config.toml
n_head = 8
d_mlp = 1024
positions = "learned"
tie_embeddings = true
init = "uniform"
init_std_qkv = 0.0315
init_std_o = 0.0
optimizer = "muon"
lr = 0.0119
batch_tokens = [65536, 131072, 262144, 524288]
train_tokens = 564200000
dataset = "wikipedia_en"
MLP neurons of a small language model. Each row is named by its layer, matrix (up: input weights) and neuron, and shows model dimensions 64-159. Each number is 500 + 25 x the weight over its row's rms, rounded and kept within 0 to 999. Numbers have three digits each.
After each neuron's rows, "fires on" lists the tokens most often at its 100 highest values on Wikipedia text that the model never trained on.

L2.up801:471531515472551434490524546503499482446508480475516503528511525496503534499508482526469505493516518519486538517515498468505545541484492486501482518474536502503487513516464499512512510524506513513541494518549504510460475464462474498514487460505456517520481466524492497521508485552475481516
fires on: " born", " market", "arm", "merc", "American", " French"

L2.up673:523482483527545514524535454507518540502495503525558508477495453542519516507502487498495510534481512488510485502509521465488458510448477488509445472513536505460508513469466509511515505473505499464504453489508508475523540508494485496523479479550494460489505526534525491531527467507456525567
fires on: "y", "au", "il", "und", "ian", "us"

L5.up501:506496463513497468533513509523483481497463479524506504503501474473540524486487506557472511516474482534505496495494496473507479542501506544495564471452516505500464511479503480549510451420523485522512483447493479495485517512495535497453491489501499476546516471504490500502516514492511518573
fires on: " Val", " under", "al", " Ar", "″", " by"

L3.up326:526501553502510476555486492493519494491509512527480503485591514514426480494493513529502502532472482518490491484525544476475520512484558505496532502461516549550468554511454510567492523519506486545525474479518488526513470491469559506492510475535488503506539493482492472491484511519479490512
fires on: "h", "am", " the", "a", "y"

L3.up903:528512544444538469473522481491491496493502507565513452457480499475494469520550488491506536489481551503501478493507523526447496497489517556473493558478486503475453539483509500531492468500508520487515501538492489514579499480523518511456513485504503477490496526472466516516529442474489547520
fires on: " John", " Will", " David", " Henry", " William", " he"

L5.up830:486512498524555574535538497519517466478538499500527474452505482507505501509494494492482503560448490512502491508506477507474491504485513498495498533472493505504509491487505499478515508509533522472480479499533500500530448500525482495535468510464497479529496491514508512514507499527542484477
fires on: ";", " F", " his", " f", "Personal", "ad"

L5.up121:547499466470479533497528485477462477483528499484470512517528504553441490513500531504519527484510503516511487528536459539514477497479501455459526475499491479475504467577461537479487501533489491465527497516488499530493483492457499519463531490502516507512489526482486463508489502510495513465
fires on: "it", " and", "m", "l", "ur"

L5.up380:530502510485491503523528491515476498494495496484480498519475553556491520463513483509503461477514511470488491521477499505477462513500513518502512514464468506486537509497520537476487494542512465516465489480480512505474545540461479499511448493480486547476507491507470500485542478458477512507
fires on: "-", " debut", "omin", "ou", "ast", "et"

L3.up751:497496474445490511480481525500482460525505552501477487511534549443506516524471508518509530527498458490503441535521451465492484500528516479495497495523508504525485471519503476491522476519503499544506487478470459468504485453483521459546487489507481503513485498488508463529513500463500539494
fires on: " J", " both", " of", "ac", ":"

L5.up407:519487500478477513492504546507485504508442515465484518503514530508466502504457479478503525510514477501513515473562495542545457456477507488469536491505494516503484482488520477516497519539497498486516553538494495490516529513456480535476530507488493514470521521515507515467501497479525491524
fires on: "\n", ".", "-", ",", "51"

L2.up393:473509492487501479500501509532476476445503469508445490490487507426502504512499503490424515528534519508490520464512522536500488508502495528507547484499499522490477520467489511497528511479489498544526459532470499511492526521524481469522489505445517510501496516510492520528491487489534540497
fires on: "on", "ane", " manag", "an", "ress", "ron"

L5.up763:493478482447482516459526504512507484561503479490482504550535512530498501514473457554478517511492488535510503473503496475520538482508542510472515467501528489503490510500505529493534478552521465459496507510482524465531524486491497515477511511477481486521491488488554459490481469507524481477
fires on: " and", " or", " of", " is", " an", "-"

L5.up1006:521496512472484480512497501448487540535504493522509520420552486461538489502453498531434502485497480538525508545506491476509494494517502524502490496497488526480536511540464515535558538472484504519499491525516516526513465497469467494508516504468498455505491530486513487452480529527497504504
fires on: "ar", "er", " cor", " Cor", "ard", "ice"

L3.up50:523514515471518501446453436508506465522491493473468558511511508543498521479466485495534543516502566524482492510508501496433490470494502504484530522521486487520480536514510557502530450521478498535473484483493510514537480487537503503535537524480478497519481495482492515505486532478497534513
fires on: " M", " 4", " 3", " He", ":", " 6"

L3.up216:516464495522507529524511517494516428533480467487495501520488516499508471493531520478466522457483452464508465511510532510510464513504494464501595470496493521499488542481515504478524491489460501492483523488484537532483490496506456532485470461449474475480483500543536493526458512499507471497
fires on: " expl", " part", " law", " Bank", " Part", " invest"

L2.up323:477460489539532494501475508494487464514499512515527497502476504526544539503465483554488505500483515501478532509503490513487490483475487509520448470493535498486528541515469500478510491483535485508499518502524486523552512487478459500478461500478493485517480541499528544524517537477452518490
fires on: "-", "il", "im"

L3.up770:468485486509471500497499490511531513473515505470516520475471499513514454512476489543499531523451502483535496561505532494511524512501474467474495503506486527475494503484515485487503497499443485490503523512511483544537513514526522500492465498531492479509485431487508492531526509467505494487
fires on: "all", "ir", "att", "ark", "–", "g"

L2.up267:491465535485476494511494517487521473492501457517546457461509502478534488476485474510528485531472475499501484521483530501531499473515493503520486505485499527522471481445524499524487499463472524492480557506529470516528478499477457486476493529480537533476489483475509528505504509476502510484
fires on: "n", "-", "if", "ir", "all", "ailed"

L2.up738:559507483481520488473523516530497467521496501474511520496498524535525465509493471460528476507528453489527456498473493488491488498511490501478489470494501532508504466492526482479466507443496471472509496534505507541504491433515495468449464509492496508543516531477505537541444513495513488491
fires on: "in", "c", "ic", "ir", "f", "as"

L2.up154:522476499510508461505506506493465446485466534515549480509488462506487471528474477536498471534461568521480456488530521474471533493487525504508482527501465544538457535469483513496527513492491473505497548524517502555541496534488458493479486493508490477524477514468504490499505499507478482489
fires on: "-", "="

L3.up452:482494464502533500510473520486477501502534543477497469514510489506496520457504479526490496465511497473440516546474497516519548493502476544550521477491530534499509492523480498472525462469490482476466564468495503497554471502514498502519507476541493505533456539515522486500548475446474522533
fires on: "im", "st", "ic", "d", "or", "ess"

L2.up893:502518441451497513491530475487516483494494471490465510483453464533497546509500448517470494465466489493518505460460539499508515513493523488516519523486512545509503483525447524522489522503485482489477474531531565546491507504448460506524488477478495465484513516554516480461507528520525448527
fires on: "il", "in", "all", "ib", " Mil", " init"

L5.up175:501505476418512515518485517544462542492497515494467516503507505519539504509502482505483513495530512482498520487523498490514494472481513487481498477482533447509506513553488504468509490505480506459512506513469530503489489492433533542513511470504502509513508484514482530491531492478516488457
fires on: ",", " –", "),", "=", "-", " is"

L2.up375:500521509492521473519505502525495451509472502502498503479504484535495521503493450514513508511477487488466488481493490492494534502523508519543480481484475489475552494485506544500516510557567471475506491514534441531512480480476479494516470493518507480529519522472580512508482489511443510501
fires on: "-", "av", "ure"

L3.up506:533478492494512516500457501482504486468491525486493449514502466507473467519496473547552518461554519491510493507498512502543462507472511480506476509475496497516501480508451545468497476522496525473440470499488524528518506559517497469512491490476500536531489505485509450477532544439495517506
fires on: "it", "t", "int", "ing", "m", "un"

L2.up3:532502487483488467490478478504480442541501479514511505523515498513535534504535455506499550454497497512538533493518554469482493496508514513484481491504480536476529499481469519482465501496524450542504510545518492507496536441529523540485516483549497462481491539437494489467500543516485516500
fires on: "y", "er", "le", "h", "ver", "per"

L2.up416:525488516451502538519523479544520486503515480507475536531526511501523483515466459483517494484500494498551472519512474467498572488502492530506494473448491490485512530494487546529503490538504512511490513481503499492509480515488487557507556495486468515518505425478479522502500456510467485519
fires on: " local", " gr", "rea", "ric", "al", "erm"

L5.up621:491525493489528497486480492481480502502533518512483546478529500492505514469417490552473505479509502507473487516515495498486475511467451483512487474537523499495494518537497531537530464534492510485467497512490451499512546466508487575508499502517506495514457491458530513488521506498455492495
fires on: "ar", " B", "/", " b", " –", " Cor"

L2.up270:510484519487513545512493467490501511458548465510487507490509515504490538496495487485564550524535496526504484518536471461504462506489490498496499487479522546549457520482506462491505461502527525497490486497513523497530471539499524514531528503490495487492490453461497512466491522538483500485
fires on: " M", " 4", " I"

L2.up289:489514466441516524488552486496549476501516528494490485497540449448514513470511512488493522496471477513493513490510500498487512483514518519497483528481520462453487489487526495507481471527556465462507489495539459506530524505515471505501498463486519488497519494509562495501493461501451487492
fires on: "av", " of", "gr", " gr", " '", "un"

L5.up571:535459546468514518471508523506478507539507496502523487519503539494523505466459490464517534471518525479524485469501525500562505552482459497443494502503524516508503503497514519495503517498484491536496534499490492466481466532449453513534514514498535483521523526493509532481526513465488503515
fires on: "\n", " (", "-", " re", "3"

L2.up455:496459499586487479522470533531469498484506469529510505495486513560504500509444472555511499515459477484477510445477492530487511470515514484478503485489529481502510492493505513493495520471532523509484491457486525506501492517488475511476547490495486466483511510488504556504491544523461446515
fires on: "ric", "-", "'s", "ston", "if", " up"

L2.up550:490484508487527512512503530469478499497477517505524505514503486519476503489497484500527510441516516516434486518502495500497464472529478523521524507517506515506460545481509496492499498498494470482456507528462506494508516497492539498518536512500510512488495536526474537501521525487505537518
fires on: " En", " en", "arn", "en", " Ne", "eng"

L5.up221:503488500521536462480494512518489469559454490527492504557492547502498507465475498522493464509492509470493515505497459567495499528533536545493505512534473541483502520495498516509436496490496498501512490539505520547518477507514539461449486534494487498538510505504523507481542513520515470466
fires on: " b", "ed", " d", " trans", "est", " Sup"

L2.up474:518544488494522465498506488529552534467519513469469539481521460519533516492506476483509486530518490532497447491533496518470509487529523504498505490503543497518536509511481518512522508510522538494491472487475492480504451469473478477560522505469476453483503482477453506532531480451488472495
fires on: "al", "v", "em", " pres", " local"

L3.up186:501507518488517470531480516527467488540493501478514517480469511486509473444495510508519504501470488496518472497526501466546546470500516505501539522470477544509494484477479472526481507454498501509532454471518491494517502488482523496484542528490490539528525543511503512522505508510495541501
fires on: " Val", "al", " conc", " Ma", " Vol", " occ"

L3.up493:493491480497531465514575466510496483464483494531469505506510516516537520486504456502484496456502471481483517527499485505489513508473493497493510522513537496495488496523501488511473485542464487515495473490497484494470480492514464542501492475491489485517525502484476517487503527476509487479
fires on: " mod", " sk", " ind", " Mod", " gen", " original"

L3.up570:497466485432522521510499525541510472488517490507453563539496466535491507490535534492488494491482513549523496487461470476525510473489512504506521500525506554466491502476499471523468502526520483509506486511488464510446505511508510544505513440534511512462487527480490514500501477455475507466
fires on: "h", "nd", "4", "az", "y", "2"

L2.up965:473522519471515556505437506515489476491527492503500516566519500464492500464494468490544543452486477510496506504494504559434540526501497521523555539467515497505479526481509543509465532509461524496520559482497498484521523497460498522508469479506561465511493512495531519503504492438513502540
fires on: "t", "ou", "g", "or", " DF", "ag"

L2.up172:445469537535490529564477558503515465517491532540510522476475501505502520502506527511460528534477489494452508488466482505501488541547520527537525513475491515460522511476444525517465492498454484518499476500475514512506513480508537470502493485462478545500496488457531491501505518525494526531
fires on: "ine", "-", " in", " e", "'", " d"

L5.up246:476492492489506507547491491494534494575483507467514512495508476532457467505490514484505493521540506501494542491520481513535455505513538523522487491447494511452513528515477477496485546486474448505506497483462519516526457525487490487480516497480488508490519532447481517505488520509491511498
fires on: "-", ".", " re", "'", " to"

L3.up524:472510493436495504465495538525510500470502526524496496535528486524499516509515486534468473530503509467565460509510516465493487486494473489505497515514564497514476493496480560488498460489522454517474512511532519485507491513453492482506459502515470489456521483475540459495478483470439550511
fires on: " both", " of", "ton", "ic", "uke", "d"

L5.up140:477482510518484466510503479548487504476466478464459502494507497487499505487524485465527480517470494503499505472441458530544522488489516510463524484495461520470471516511538499533495503470495515526460482519532496515454537496520516507519523517462533482499479513511444545500511493514480522527
fires on: "on", " under", "ron", "her", "er"

L2.up453:521515497485535472525497531544497534481487534447472529521518525511488515530509454522474509520462516533527474519492494490497520451494508520512503516511528498496503505488587471478524493517520450489486499522484447523486475491512456500483526495505503513469504488524456516456503518497512518537
fires on: "l", " Gl", "ur", "om", " Sl"

L2.up600:500517451508501498529505446491498542519452491511456507459507507478515474466471496478449477524506517447471497485508520491503478514530545537518489471501472524507445524533561523456442550520490486526506509479510510492510493524515513540558521507508480493482498484537470488476584470494461478493
fires on: "ang", " Go", " cor", " Cal", "ung", " River"

L2.up850:512493486504505535484471489519450507465493566466506499432495481511490475475499491515496510505499548509491498523512491479467517482495485511492470454479456478483469497494544495513470495523517534516543478510511468504549465483554539501515475507501520490502508521478459515511473432501496512533
fires on: "H", " —", "ell", "W", "l"